From a checkpoint of a small transformer trained on Wikipedia.
Size: width 640, 108M parameters.
Architecture: rotary positions, biases on query, key and value, attention and MLP in parallel.
Training: a variant of Muon for these matrices, 692M tokens, 10561 steps.
MLP neurons of a small language model. Each row is named by its layer, matrix (up: input weights) and neuron, and shows model dimensions 506-601. Each number is 500 + 40 x the weight over its row's rms, rounded and kept within 0 to 999. Numbers have three digits each.
A block is one neuron, or neurons of one layer that tend to fire together. After each block is what it responds to, as a language model described it from the Wikipedia text at the highest values.

L8.up1972:498583533377445471499471419459510477491558485536519517546459491486429536445449422540488508500503472473522516522477480560434524462516570477477539447504496473579460459569493502496493648489438530535464483515518489467496574487476488503551534551414525532573506473550531467473452472494514506507
Description: Digits in the middle of numbers, mostly the first 0 after a thousands comma as in 1,000 or 10,000; also table separators and list connectors.

L8.up1458:518448432472457495440506506468459435421472490528481539474439539515443525468416434552533474530514494490510485568438498495442553584508457502508512471539563400491479512492479469538451450500475529515529481540524469451550490518516393496508499566545487519484468473560457504466443483448455503500
Description: Attribute-name words heading a value in infobox lines or table cells, e.g. Interceptions:, CAS Number:, | Turnout |, | Year |, plus occasional counted nouns in prose like hours.

L12.up40:571549509473482513446536572515481497433452478551542530474508492550554537410430487506471471568459565462485548503457530391568446542508432509475546493594483469460492466580430403444492450498451458505448475459519475462425509506518447418452482533524524511482527512480462481523553457501582552508
L12.up156:485540519581490466490531423511513571483464518503471532537505495538495487498518462506546451549490541489497539490503495460518466532484455473475499494523511518398496449514480560506483528562460468492457481500517573483500452536501504567505512541445461471495476526467525481447511497472500476500
L12.up517:540512473509518518485536476452517515461468495571476468550523585513498507471496494544546481444495516576514545534440545455552393435473469460535494495574493404499461531516528497527472523509565505489500540438465485507550509484554491515522544537420500515563494493524539474540542475534561510486
L12.up1441:495496440447476497519475446506507559521490532502498413430461492520483418445477513467494491535512484458443526499513490546528481464519547441432507527565486434416433403552500552475537508611502541463512483490510476388527512469522516456469561509498544528539432510408449482480513490534563495541
Description: Field names and column or row headers in infoboxes and wiki tables, like Occupations, Allegiance, Party, Built, plus digits inside table cells.

L12.up1148:530466506505482507425506502509429469585519440528458557449453515527506499472532408527507438481491491487548457506503535526512514476507544530478427495561443484433471505433456463521450483464515485542545556506532458515529527495481472511501461579477511569488514583558551493513518523437468442539
L12.up1662:493478506531500494612544534476480465483487471496477540546413540476500460475521471553490524526500509547608454521489489564486618563523525544535464548540543501528539519522520508474399468537510533480494521395451483504466497553567443501520492487430458491553499526477495529400525468457483524516
L12.up1701:476491511536538453452546411499473502448477479476446507515540553561473531508540427491424463433475540456532530470469508487499601474517534571531546491511510447517517493535471486449498449482538510521485499434510504484498451471493427608538517521524548480478546511537413542499531478475506545467
L12.up1954:547523464426500499434547551502537448615471503441518487515479524531537539456469523508491482521462507454459540491506497525466445495527515594535498498561508424516463494478527464453476500421530445503501509498523480522495504548556473533546489512497507534484502543506522483503572483433489485479
Description: Function words and symbols right before a quantity is stated, such as "lifespan of", "with", "Box office: $", "at around".

L9.up67:465522475478489579526527514474528500491424526483442540459555514510467526428441572516514506455505527485517567546546521542447518502494496457530528403425537474508457507436483499476523491527497486500467505495450496505540547541484517497539513483466521561457494469485426514478536504492477439572
L9.up83:536525501570512424489527487516487446503521469454562493535501510485487560468544428454420534400455538546523511440460465555557491455451503507526519468479504494525503452465445510514532485466505515455529496532518518525519490508522437502546394491427512528544581543472527414556508463461534463554
L9.up235:530467519519523514559464529465554514478400477515396580466440474536490454478513519460490478479472555458359495516477497510442551486499566524472484467504534460503509418473508501481489506439503543457483423456484526529513534576449464507521501517494426527500503539486550506573514533462483496500
L9.up250:543479532562413492482444531528466512565488515573531509458447492466498552490562451513506464473446485557500491498500525472512425520505504532519501458535469552422462546515531523452455551474438535452530522498505529512538479561543548431494525463437558460513545456477454420611502497453455466552
L9.up262:516569528579433483401481481490531536545527524513539469518562495558480501499457494497459488482510458488482519507560548491464524501533454536509518474513515449521551455478537503517509492472445537477444506525478523500449491534504491512441527548479529486556482576456459524450502461531427466524
L9.up862:492467438541516516484532506577464519504549475468421581519487526525531486544534465506481485500494502441529504515541439458472511477517473523524486524568488462455509443531522464510462469451559492563516492547503546480514504532485511478462458536371501439476545486448489514432526495493520459491
L9.up906:499503449433468524497500497447527525532498443601523480455432496516490481465474566473504490474506553507544565476504484538516499436477506591478470609552526428517470512454451441554513527441463466425524507575424512474513537533566477473519425524552477515548498531511508499461484495563450451514
L9.up912:525497557491429523450493446459445557555493509505487478485450565508487421534471531477507512480514404458484504537496525463515582508529500544581471526549471443494486502488482481444540482510538498456496472475432437470523546442441497614533518528477422472566489523524567478508502497547518466531
L9.up1226:465525441459536502518508476500500440572516509529475550523493463453520551468491522471543480404477443446490426531499459439471460495569482546482471540436466472535486493439500492525533428489612526473514472563544468506485511541435465527522531537457489471540498545453433545556523452437505467485
L9.up1254:480500408563438517534473444498544514566472501511501516495532531471507426479498539571515510500443459548445526426468540572441524449479473502487545491484534535495481541535474571421558505536488468501440473522371544453484519516499483550518457494448468466479523482528496538467523515451493495500
L9.up1258:440534500533497544491472516394526487438462516513510504560496524490514519500552475476505483444509510505516504498488463497476530445519478488563495449514477437429531616429537440487437541454465413524509484538434425435510530532475538587456434503435447487496514523489461478526485470479471509551
L9.up1380:509464520523472534501469473513470537514578576439508517479513561465531466526475479481512539506544475447538532583528463525494500521485466518475509462532478511466505422571507467505474481483487461560492469544491467525477470498503498528487544487436454493522539443430472499450536447449490406542
L9.up1413:458477539469458453513535490516580518512471557538511591541473429545506506517555464540461453540435526492564578510530473476475552489539497451529472422476557509480469462513424460452553456484543521519510537493478588517521531610496446527478550464509459459493474541534492480490500523454527472561
L9.up2058:497552511457503539383539466502504502448477546445443522516525511543507481468555518485531429497536527455550605575575489440510485522572516495528527538465509499417498436507545514559511458543548566517507431495453513507516458480454516479556456529490557527482492432338499456475503510487477455520
L9.up2168:497468463569473540542479526492486510482484484459484494532451536511566440476549468515472483556481502523483483502477543492541572453487493520519606512508490482559538600523543418457487510499448498459531504444410544535468505501481474494534556532555430496496512517499546491475454509498531482490
L9.up2176:516453468503535534507438552481446542601526491425447519529462502546519499443470543516466499524534541441553515494493473496449509457522412487519508486560498488530547458503500503490511511433514508468446509517457476520492574583533475516390554520428500499503506512500468474438540502524438482495
Description: Commas closing a complete main clause in narrative prose, right before a continuation such as and, which, but, or a participle; e.g. "revolted, proclaiming", "was released, the first".

L8.up1160:498475529481491498539439537604513498527528492466528477496463518581528487551485520578526502543504477494515540522533530507561458492540481474459487479504405441497503467493521520508536486402491515480431502427478565547550529500539581450468562587404495492510472487440474499514548500450529466486
Description: Commas, and, which or semicolons closing a finished clause or noun phrase before more is added, plus final digits of years in date ranges, e.g. 186-3.

L12.up32:530411555545457466420485519551501462490467474475533485493455504451516489509509488504575559485505507444515546468510544506479497425457526567457516559471557426491471483581515490451476440550516507511527533550503544474627412511499484507484455508557422518418493488525466487510463417443403422425
L12.up638:493500575544472569508514503494427559532445551502523480403475452505411519559551475485473524447513520470463459563481538557485498449470442473478460523587507421534479595544514516479513474485512558467535457538438480493504492533407443510478525518522504482453506486518468513475493489473472522535
L12.up846:479442494543465474456529448425520487472467552578493478529553438515517494542495521505532495528415519516485441483490487485484448522523493443420566542527483565497439484460552511516553535522467528523494492444458491508468479520496445481498491629430494567520582506452497485497541471460373514479
L12.up1082:509532562527483473498500521446532524493487483545461444555482477428518535500491595524467485511416521504485487452520560606535523430595553442431470513550582483516453541513481613475495484538501525559528510480448445542525473451446502492560541483483518530525495492515480504562523484520486583473
Description: Adjectives or determiners right after a, an, the, this, naming a quality before the noun, such as vital, exposed, active.

L9.up114:456516483472491532545470560465502546550555461511489522423499506462536555421521513479458483532492498515446501529445514480507538476503586485468567465486524487419508506486501537443477519498457433462474532436581538465509485492533489493482484516449519389579469510436551481477509502413524560521
L9.up116:480467563534479506461506445472526473407488537478449557611458453557477426484479527453499522517530531528501520538454535512463490441495441473465541500526558523477511502484500465455514465540477423530536529488542494464610507571510456494485563533571486543392472549485490545538502551474470468524
L9.up259:516540476481462566416504492517496460490536481509478547475481527458438461460464556482494501512463421530456530522554475490545505466475490487565464517468500553496496455552449496485457474514539567434457428431541520464574563495486517439469556538485470560574518540514481450502490472534539519513
L9.up294:493503503492409527514534534392488565447540422477407577512517429481480433485454499500559483487525538535481485540547444458494532444500484488483492513417478509500488490522503450478495520425501494454422433476494504473490564515462505456483463562465495494435485500491490527432526551465461478471
L9.up541:502523523547468532492468477526494485491493486498459514510504462530425568466483457450521514550514553566489427553495436489485538466505465486508512576577488500489522539536497496478562491569474465455499556407500443504486486515546472537503484472448433465539518582462460492467538545482532520486
L9.up837:570509580523476482491524492488519447464501500507475530542479396463494462532524499487544562520546516530510477510509540453491494484497492493488468482501531432482438553475524468520443457537470488498576516462403467466517464493527532573561526557488544536441474563595480523494462523558476399503
L9.up1037:472531482505554511540520496517480459486433513499481546541504493586479547517456519525503528521460497554536502468475486506515498472489469443518551529470465500527508490399438516529500514525526468452453496476474476524532537556493535525491502528424442517490531550513529474483532462499526470485
L9.up1507:598494510485506481518554450527570483481525540602513603456405520458424435447521512504563490507410544449450497513469498558525541463516437522559556503511484427574517543532492529507499486492500441484580507529539486564573446515503545476519494486495500469560559523438519441489563510513487440520
L9.up1584:567611483561390573465515480441477474461427427529422532581436547515540525486494486463530507527472566500410478491521447574510459494568470534480529546551497455497490474530486565476429438530533503484518523445486449502542450512473489446421408488501536545579515510419492489432546503492467441495
L9.up1737:524439502518421508471491456519472508480526481436521513437471516488479525520473507475503551536426573468459514479476470553527475539498474447508553407484488562438504497494499493524463489489534467530468506460490518485522405553406529409525524574492497500562467463531470474360449516534539487489
L9.up1983:533568444525435535496525418473466502512495493472449501516428573464428478393488587518501466516516527480506529509503529479453446533522545426517477486522424494498443472503491479446523512487414475450479525481524567551545459493399491452535496550541457506557477494454549523427471499441493479439
L9.up2090:491460484501483473551503558452518498447463501502503587544450557486535565475420538445489527455520518551494468496533503465479511469454507570549516503526497519528549588525483489494586457540457478540433555568552491521518507540505493470574442469445508542469552433479519497454479496436485539488
L9.up2258:542472478499471440509427513413502420533555509455488539539489510552500517540529487469563490556525503469402614549518451432523542452538480498480492486492537446459514509523464520523515430514497503451465518436469533544521476550416535489466539494485503546423452522458523424547486530487502519484
L9.up2314:499532462484452516474467519517507503464575499444548459501475509530479504509541473507561518532491495460575475544573472481438536488479377459604565473580525496535516542487582475573512455531425535523524505488453502478475521481539559476554469562504508467485489516504460498496485513529483507465
L9.up2320:464520496427577549545475467395502427474574550455439472457489488494461553502513540529550534489490590464471505486454512540504502506463523633510556521565468507510485473474537530501469552448493523445519500459470456532520516523443497548510525544481545526585442544492497530510501464545505543575
L9.up2370:523516467461395487452551443454541560475463434470479500515459539481533509505532514471545513553536509443492446527484515551477492488528461533496463437559490494529515464499487494457483475477510485508501479465495504571479525408492471500524536563554464516389489497534533537495514521455497537600
Description: Field names in infobox lists and table header cells, just before a colon or pipe, such as Formula, Parent, Highest ranking, and Bowling average.

L9.up6:549431536440461545583509531455536488490473443470510501488485533542451460512418469445542484536510541555478434487435441536457486567543433486521489453488495492524503512509488471543449514555492434504526571414518476430545467504478487506578503460507518495496463558450494510514564495456454552524
L9.up57:532503536490472532574479573552523524477467494472425515511489513511485509481551528547523520505529457509493569503501493482561565524493573526466587434487526428490478532430498531511553545496506398473493530547510475540504495543507468535551467508453443534509476519530509485474522443481442531532
L9.up110:494499482509425502525578541461537523473480466531536572577453561599469549548449530494527534492454557477483469461508439598524455514505477521487442505561511554431511503505507458460504367438484489513511493569517505463455429549499437503444459501476427461496465594448445512504476539488476529496
L9.up161:502474491479531496465506499423494528414505501520505486497400521576540436533553502527578559417561512486534548494428510511556541518529438518543406454532486452473570517554472487493519497462535497486543508583565496479492440547456528562512471527541440450540550453500532519460443461503533458497
L9.up316:458518456503448544539489568514490459535417517448534490480455499473432478490502498517522553538483477454515517522458531562430535465477473482489500547526456533478487455454562495507537444510518474502514421503474417469495509519500482472454476477519443469526500476518541497479529479484441493539
L9.up350:490533554522508510468519482496488517471518522508527477434467593531449525453528480501528497428419488543512528477373515597558495550488464465510481429544483509525472522478430494507519540506444504477519486532548457476528501518560500452493526472470482487477618527591468505437560475533433449422
L9.up486:526523510456507520423586495484534577507486519523453557420589506435407494524508436502522555454494598493479512572433496546426537499552515465480490442468475542512540536505578463472552525528498557433465466481467544536566511500546491549527538530485420495564556401498544494566415529485486443443
L9.up734:552493439455458504549513486500568561598500484522567498533432563535494504520474508569471545529503533517487546483489506454545531556537468532486464520496461390509491483549500546468493383413525531492497451531500440392508515452511485498437504535503500487464477545502441496545542547528518451486
L9.up949:422507478494448516462558528558539478504538513481523518460497489476501586546475522520429524405514496503486539467495456496432490549447490534539531520446514517511478427503583406451536447556516466522530502533486470460564466528503469489550432509515515536441419517456553466548505483495538442494
L9.up1309:517496516451527512540530464506504509450439516464539554477523477522498513543450452515510482517574499498525549495470459445458511554422447435565487511458465502539513496425481466534526538539530495541499437554435498517574513526472536473442477556445509520553560601442520491478499486531414458545
L9.up1667:483439500537531531438509481558527580579481550526549515516488460561539497544491431578538565495491439502448505577485459524498514496530517544523448519482480532537450449509513487458532528472530507497502534601433447486493515494539474557456451507478489506461457542400567497499475439506442468544
L9.up2105:490528539519452504424450542454456495467455451481466436506462514576544477488419475501447472517558532532504527501404507511549547505435497584550508463456462480494458500445437492480511519483537475483538476508456416446474490536519512483534541533534449449436530517443466509410534421391438511484
L9.up2148:456464538443478438459478496549516495528468460481508555477499519535492540508453546452476497486507511519497512486522467476546570510510509541554429551557463455463459465505531490482475442502517518558454526496533503356578457532500489556522524489493487488525494455454476511425595467472503479552
L9.up2179:527512515517501473482514490440516524492498526497490530546520510507481506522404500538471485539596422502516489525463529500492544471529455477460517538533549564518438511473506493524425454480495522444505498474458474541557528518440465451516477555511490504439450440547522467515493461519505484532
L9.up2238:489465472484476515490432453536471506557497444465511514510455481500463438464465536546512486546442483541470502460520492462489557487568522527472496473479539468517526458555535438445495454559524476396497562532537524478482560509560540518476444562505502464476465375423566502469500488544540515522
L9.up2277:464541450504490606499457542577467504526579533463550501428503480499556488426519525540525550424465379447532501542518478497498534526631497509502513432598448436533495512544604511481568470555572468527507511515531544547517559522540481543531435565496461463421471491473532501447496474523524499525
Description: Fires on the word just before a number is stated, mostly "of" after measure nouns (population of, elevation of), also "was", "at", "$", "No.".

L9.up147:522505433533468497483517502510525572443476512437547507495510523510487511476487450530387509499466484472457567506419514486507504571458541589479491457494531455461574506475559511513536499488523509475530460511472445487478410446496551504460507527526547482451418485522526444494464454450573455556
L9.up310:533501439455524453439523448487547588451511517515487501511476521471493475465446422483543512491519535473569499509433564503434560562475530570511536516635458459447488458539526543495492514503499482480464537494370486473517489497477458455475431488507515440491509524475556506480514482467552499575
L9.up529:507543531539542449478479392457480528472485573572470493648410476496561506528551474545519535453530478472533525486402516525515442499470555466503510585499543500534490465513516502510503531482432544479483501463546461500571442462523513471509486515496504475485483503456469521538517479529484498513
L9.up565:501472497497497424444511475404584587503450527481450502500538535522545495497510481558481423523513522483446469524451529489450446504515447426499537452512498503534519498492488403478549510448558550485525460462486503546583519520534504510413460547519480575493585512527494494535545529487487520516
L9.up604:454493553562523498551484474464555454533468537548503536479453516490515607597479463441475461425450565448477528454506592462459555588554540515476485539485538562485438487496455523513527447472460602445522543483491500494569526497511492447490506532483551448568511414536483465553505500485477512451
L9.up784:550491409585494537451481483535517563426490566475525436537482462483474468535488508597475544545421516456537513421523459573424456491475550491537527469485444552567470472500592533465515502497403579467630490535480420514515506565563535543535462518504579468417496492496476460511530462543484508523
L9.up1002:465452482551513442526471535470517513456512509482530537531471493486498542477512462525533557513497500509446547379445524487502510536507488461515498502521465465462465508502465483521578534474519485568498509467519559473514456527497560512538516503480600536507470491544506441490466508431528548485
L9.up1079:504561401476536467463483463475527472511418474531586539596428485470475450472494519502488552546526454500475539537474520527417467501489545527519527478517485495492512484493453496478516525430493569517498435498583509523474519476515569476557477475524585442488517518536509489471433490508544527480
L9.up1099:532513458529505526509547523426440514499623565541430504429529504504513556453507556586489519464408517497543463384471486548494459530535522530543493533486492422478466537471513470600541518425454461513556439467508437527472515483520522515525502552466501523508516464590497491505531505418438548437
L9.up1475:443504472589550399469422506522547548507455481503550514534427458547539526427564512547490488496444434498507577468454481487466499516520508521527428516487495511499391469503448446541568451492527459543464535448522494539531531421450441542485431485540528503453564470532509483470488460510518546501
L9.up1706:480520419562452582490435498480489495534488527470539512501561492448566431419460476492545532484450432451512482512498546503544477545505558511475585536487483470482459540544536508527485539452434459541555540536467496448501583539522468444484426517532524484538526440517550512456450464471515476585
L9.up1823:600507468476474478518453470518467534455507479462528550437474440500495584528508513538470527558490559521484511454511461492520407460511553549496511482505521497489502506509468465453556556518511453462497544497476489522534495511564503464512490514483529483485429497582488479517484489518558467563
L9.up1941:474486464450541548445512483510510483468502457535543581479511494500451545477511492515489485501478470525567460488566515543495531570507440517471414456521467551486505494505462584488504460454470533517530506540453511590513575496511548535443526538537471485458522531557447467508460504458472494513
L9.up1992:528493509553463461503450537478512500453471447522509460503477487487478506448489507593494516506503541453489435529546529553405444538501567483502483466544562491521540556457434547531504492497479507515536534505535429498508471519515386503566552486522516512504484514510490458521481456486474531518
L9.up2285:527519499540517435536495504556454498523506447478538511562462488472538504432513557527477513535476425465586565340532551524496555555577557515507477511446460447495417438475460516558551481515480456527440625481477493562555469520482499563542498526507583513466403506496510512533586509528435513470
L9.up2334:582444508461538469537515479585538534509444520525512527523485581472480525533528412544488510489508490590521531468434488552506427512493509491483507492579424489522530430497487531522516515482394524500576565440486591596500555594583485479563487537438549527485420518531497512509450522528470469419
Description: The noun or word ending a superlative or ordinal phrase that ranks something, like best-selling albums, third rookie, first Greek gymnast, only reign to.

L9.up4:467459515508470517549522472506524449508514534532462453462530478508567482461436504554445361491536477501563524487491537491498515445556516518526512487543574533534513483524476479536556528526571458471518542495467428525571560543514537584526433538500522487457553540520513501497521421477515495389
L9.up62:566518500467492486505492485513538457538524504444588503507454528493385526518488520529519496494510546510579472514434542553523512454520494551500605461540507491443463484514540438480504571435497534498507496536574494472437429442529354475496470545507472486483545472408458506569528466499466484487
L9.up448:426529601607426530478424455517517509511491560522562465454495527567522500457572410523496508485479510571518488498455511577561525493487527497483501457543502447445509528486516581485519505455571590497525511540471533503573549476536445517481479519534504445499488575510456521531562464505568551499
L9.up588:528446465476565469417451526497503504587489504510524485504497417523543525545492509518504487521506498505567471479467552472475525488530473482486514576450491540469470486517496454455482516449525514442542450470458564559498413488519433515495544568471613556428561504499445505538594476485523499488
L9.up629:489449503464520456454533499439538542537493499411511495483495504486482527501492484486434460482409487531509522504464469477504394486468518493528477516391494450459476579474527559483495512539420473532397523408535523479515469481517549463468537521584503482507538499513519498451499422564514397489
L9.up768:509495453500468475546529540474543465439462490587520496464450479514471530581553445500567455502471510522480513478506561523490592506501524498487480596499536451520530576544462417511554465538447501482480496532414511503479519494486491437496475477529503469568491518571524466524541531514452436553
L9.up796:480487514530461425471540432491497456489475464499545483546541526492475488524497513556396453539537570474503514459454471544511461469499477545510461472610465522557501464521590492458474441461429444501493461522528502538469461500501527511518544485501508517534566450515486512541547477478519510487
L9.up890:458521513556483527449398507438441477508460441508549408486511466488459502483444524549482466525430510506520488501486471468479517461518484551508474516515531524525451549574521510496518508519532477480543536535516496455518514572482439427417520545555499510407531450493430497499516422482469518438
L9.up946:496430529469436462507468476425496522528543489508522518527458518480481515516526462515550542500445474445547426524455535539455464435508437559532507548484537489521512502457466553443518500511545503428538476571508554469434488554547492490533541593508481483453447472525494520559562511460522439526
L9.up1076:496584591509540438547485491411523507578497523468551465525484421513481506535450506537459557546496498492502501461440507539481469527527522497509522514496563544561418501573550501513497569452559575380594482479431496488536418465502463485517525509504540494439505409509454527550547558458542509503
L9.up1699:474453438525456501507544479427458491467514443509587523518505524518458500453479546464474503507479439506490451542491505511563507514530566542459486511477521495540462562558509554524516463414494455455487455572584555480513499509537542480529528540522492557481439476473508457470439470497535485506
L9.up2042:541479553458443517389480479434465490456484444501487438506499488585458504506443520520530507485523444478521463490497478556554563530566406536516544463519550442486491548520498514474547520575484505473442480453533514501516514576479535415508516471466559521575481504459430406551497465476421494503
L9.up2264:517561487422446431457533387503467521553490511492551588502519496439477560511475505615478526490582536491553502450482520572488565532455497544432479494494495441556413508503483523500542499481514515489465494520526504476578504511514504527509515518422533510500514506451576510485466541515565548502
L9.up2396:557479518500465568501484443403520492486524441542538520511476448511457539552501453531426441516472536484556486490514507488492422501553559556488555513451530477508471515536459524457541555509542500451418532541501522537545489480509501501506499468511488491518528543572530432506495444463518456500
L9.up2417:520513504450415468462512437478529489524442588475481480468482457449511457498495550545528478512528551467437454529450516486456536396522490544492577455514525478455393511497478509483490471491437487481576423476496512523497514471639555436597530504532458488452455574493499484471478480533451450482
L9.up2418:416495577508473519472490514488460510558466587605526400427540477551504514503577548530417488396476567470497528487490497448424501553535557507467514520505481552521473464473547505473524505479446494479522511497557537465509528501518540485404433451501483522508459522539417466497526498499442502454
Description: Adjectives, or their closing word pieces, that qualify an upcoming noun, often after a or an, such as notice-able, profit-able, a good, an expected.

L12.up154:534520569578525489488446527521488541517487466473517526517457462546468515489579530499460596488439554520476492489437447505425453521459559465535505500517509487492533476549479481526514499503493512492524504481503622580526423512470456467481494530469530491522508465510485489420530455404513523472
L12.up162:488528518526548498496473439554508483550550500590517561484478485472506404422486502534509546502493571549476480456494538523458450481452556432513517462465543462474533493488513503479521501469541459437520476581538506528547539414481535466491495546432533540467549481551528391425551512448470493535
L12.up1425:519454513474558531441507442456569512531479446462521507483543505509512542488528505519515454538463399486511450505496453456512514501501537533493464532516500439528486541503508479508486443515516492516470468510476507516541522539504442446516546513457460481448515497541466439456557454502525505461
L12.up2334:560546556540515441533484510470499463521443534496547486558523425510533563552479547478472469451459444573541491551464448466520482484502480524434530541448476448404421533528490445454494371492539507476477490491507481481522469529492437551514547457344501612489501526428439448576526515391463480453
Description: Commas that close a complete main clause mid-sentence, often after a date, number or name, before and, which, whereas, but.

L9.up109:461495450561445560505560510541503451504489515513499471544549479522464576476619500487512546492520505574483526537520462542414511579532495521491480425476507490475555447486443466459455482494510456448465492461492442560500562459534588456472441493472482490453483380479534479524452484489514532491
L9.up267:546571407449471508481501448484500511559495551503507491504510497547524504502541536577482492518538554469438517496489502571448570524525472471474493488435444444507515469509539513504462507564512490506527433482477506508537539487515524485489474513417518541501554400480451563485531558481534442569
L9.up333:531487523498407436429526481543535484478521609554490454560503481435539552456606518512544542468506463505609414494518498483517512565446472435567516530536515515492557520534556562461517498484472416481523563516505427506428495494491581473510511511518466484522524541512507478524567563433436517523
L9.up420:454442482495442473529526448469523455571478546473513506428522482534566536400507528504446555458490498484463545551478503526373525562475469526453504516513437470541474564475496475528449426503591436458467546471444407483445431444478495505476482516495506513546524496461518519491526484481486468502
L9.up456:511470610542448533502487478543529454447520515558473555457414517460496524467573459585468516446481462438542553539538505491503531548534516463536470508507504480530457479496458538498511532482491443544516473502498493423448497564495487456548495456492474440512554452542525453501461486534515511464
L9.up831:451476504568435527491427538518484585515519498459534581450569477479500423536585506482475500480506506466507427502462451447551488497545550551513535518464522534546545516577510441505496489564464474504442590495478547450500469494428498511446428521522557458543529513471424545464514490541516502501
L9.up908:476482474478459488503503431503510568434515530508481519470528444562538484449455426455481555497394535432475453549497455476486437477534485480521504538604518479500572508477474483441466534527440450485472514491501449494458511459476453558418529437519583500539498479392519512486582537509440463532
L9.up1122:470473548387538507521481467480481490546525549486515577524510524561546458478509461439549476497499535505472433503487515486471508499477481428476449439557523513484473470498525524497528532553540454532489529555496461519479459541440541485518507478438457506522501478472577513498466352459535552521
L9.up1243:478531480491452472464575490555491487523559496481509526505473438529484507458536479551516488468521526535524468535460455486474531582489530501595509538563473565532551488399469499516536469525541492512484466494467476532531413510580525510561478483519556593499505499519625470489463505472511436555
L9.up1265:545527473462511571537462516438503522510535492548533585479436485572502488494537464526549481526513524509495475521542504520421477518552467501516513422567572518570523559482503540522425490530513512487508465506514490501510489409450494474484487490473505477535494501429562480539574517521486544429
L9.up1539:440435508453407448488499387569503596545511516540498498524535485541494510508552508541564545494527450473452504484475475492393548435537512553496520536459420516579497493508538526418490517499435427509479558556530526412481541496491470540524436463476521504523537560524540471548492546478444531467
L9.up1585:508490562534535493440578426509538538432458514462613418435528471537448555526481506562573522483532541530540493556450525493493577472474478484502550529486482516530543553521480448507469528507450564474532507503506503453493476479560450499486446482489470464510461593492560508516508525458540480443
L9.up1760:522484490441450494529446513470494530485520514571564587526481435546489474447495470431561559462612516538540470547460497537412580571547454503464442468546439431484559546514525490418475492549432514482436496465579427502472542465498505502496460531524484477457469495492545492467496511477510582527
L9.up1875:485489520514438480486501523498563507458514503538475537510454586484444486492555452471495540512523500558556542499480465517491460531492531509454543529580524445554478461506531531493425529515497544451505548500515548495480523546412443573461430448535491504559487460428492495438439487521477473486
L9.up2219:506501437543480506514458539512483447542486477606507403533501555486485539506538415516493458449468484494478507598505533529471589535602449529499528481546553522500475505541491507516536534487487512484528484454483464550548577482485545518458552505496520468468509484504483510479503527485518540515
L9.up2343:496473487415478523430499425510531486487504501485565478549516482530512463374494501522499503546546482535586548456547495504463587445579475443447471571500536542535608552470589536466479453502482416485467495523470516422484480517538480417465500459448487523526562545546515495509522531460484518485
Description: Leading and middle digits or commas of multi-digit numbers, mostly money amounts after $, £, €, R, such as $1'4'6 million or £'4'50,000, also counts and measurements.

L8.up433:520465509483512539462515508464526532522487484504489469511476470422526465460505444539446501464501504493514456475439500571515574473516531461471522484423465528463429501565541514547507472436479498501523545522467448455451491405529417484508518535431497466463489574510462501546533468555469513496
Description: Adjectives and modifiers, often the final word piece, right after a, an, the or most: descriptive, sparse, unfortunate, outstanding, mere; also some verb endings (exaggerate) and table pipes.

L8.up911:479494488459410526459537478553594517526489440553569535546429515510437491458517527563590502473490534479539536481461491453442563561640525559491467455574487481462484459487547444530464521458479525459567485495499505437561480499490471459496480566464413501482522531498492505511531512543422401521
Description: Tokens directly before an expected number or amount, such as than in more/less than, of in prize of, No.: and $.

L12.up1093:513484469496523509483510494497548546469481474508549416502547490501489503520466514557576510565564533426567501537465500524539502478421486508470600466498451478476433485577478465506547530495509552455466607438490448499455499475562473518394460564447504431568528492479499496546592478598465420482
L12.up1600:533508402506442486455511482470416575533542571530495439546505522517544481502511570547465545532430552486510548508436536500562438475485538463547487492468552506524500473501469608442485486505519500559512417527447496507531539455525479510474420563481548456507580397524452458517575535505430421563
L12.up1697:533481475495514516456535527484591530473437504488540533483503522528477555519531508498426528515504527441477521458473539501505471546511623524455455571500515589451474489553536496463607487491494509587540524542502501495534528490504378493503501495477532430491492477508524513519521431509420454512
L12.up2156:526532444449464494473509448437536586450603545525477504473485527539446543430564544559482560535523465471507498525504443538511511441548504464469501497535486535469455521502491513435481476467509501502470449486560478451537500576555486406482427466491564467548508531498556484552494497425491469572
Description: Head nouns right after "the only", "the first", or superlatives such as oldest or hottest, e.g. only house, first church, hottest tracks; weaker on commas and other nouns.

L8.up223:598450491526497445506489504522492462523478515541584510513443485552506569466496540588446443495490464530549587489474460510499506523467494509454439444485462485531469511451553471494491571440445474503524455522554498463541564492533575483478476559635546460480508456482546465516474495487501551550
Description: Verbs ending a reduced relative clause that modifies a superlative or "only/first" noun, such as "largest investment Bulgaria ever made" and "most sensitive materials we have"; also the words "worldwide" and "left".

L12.up77:490502507545455538474482486529515480507524515559469440506578501552527441444461423540567447474479541486441554572449573516471459573505430475491449521532476482466525464447438458520447518590432522475503465476477541472492584480517519530549491482470552549513560467516493510507490532424460497476
L12.up1732:479476536484446434542469436489503475540497513547553540501541477481497487528603466500472504384422594435505562500459487574489574553611512576554506462526412465490516510484443458427445476571437518531528468468528544458448577530457558543551492546477465536510522452575494439571551486457475499484
L12.up2396:518461442419471574475514486489497519463567433548470514446492522533477474484454535500558537513492568522474560534513491528472432463509526559522524540456545447457511522485392508555496539530521591542484426510455504451392523484477499513510474488506495559494525470508523498522489516460505435524
L12.up2435:483495442420473598522559472525516473407531509545539538525542453557488468522513536521485524498485470475503495521560524510524505554504450541475521518523553572454470569560550501541488514621429558489512471534528517497483510509470534449498431517525456507530541435558567470573501463419483438500
Description: The first digit of a multi-digit number, especially before a thousands comma, e.g. 2,000 vessels, $69,000, 1,271 votes.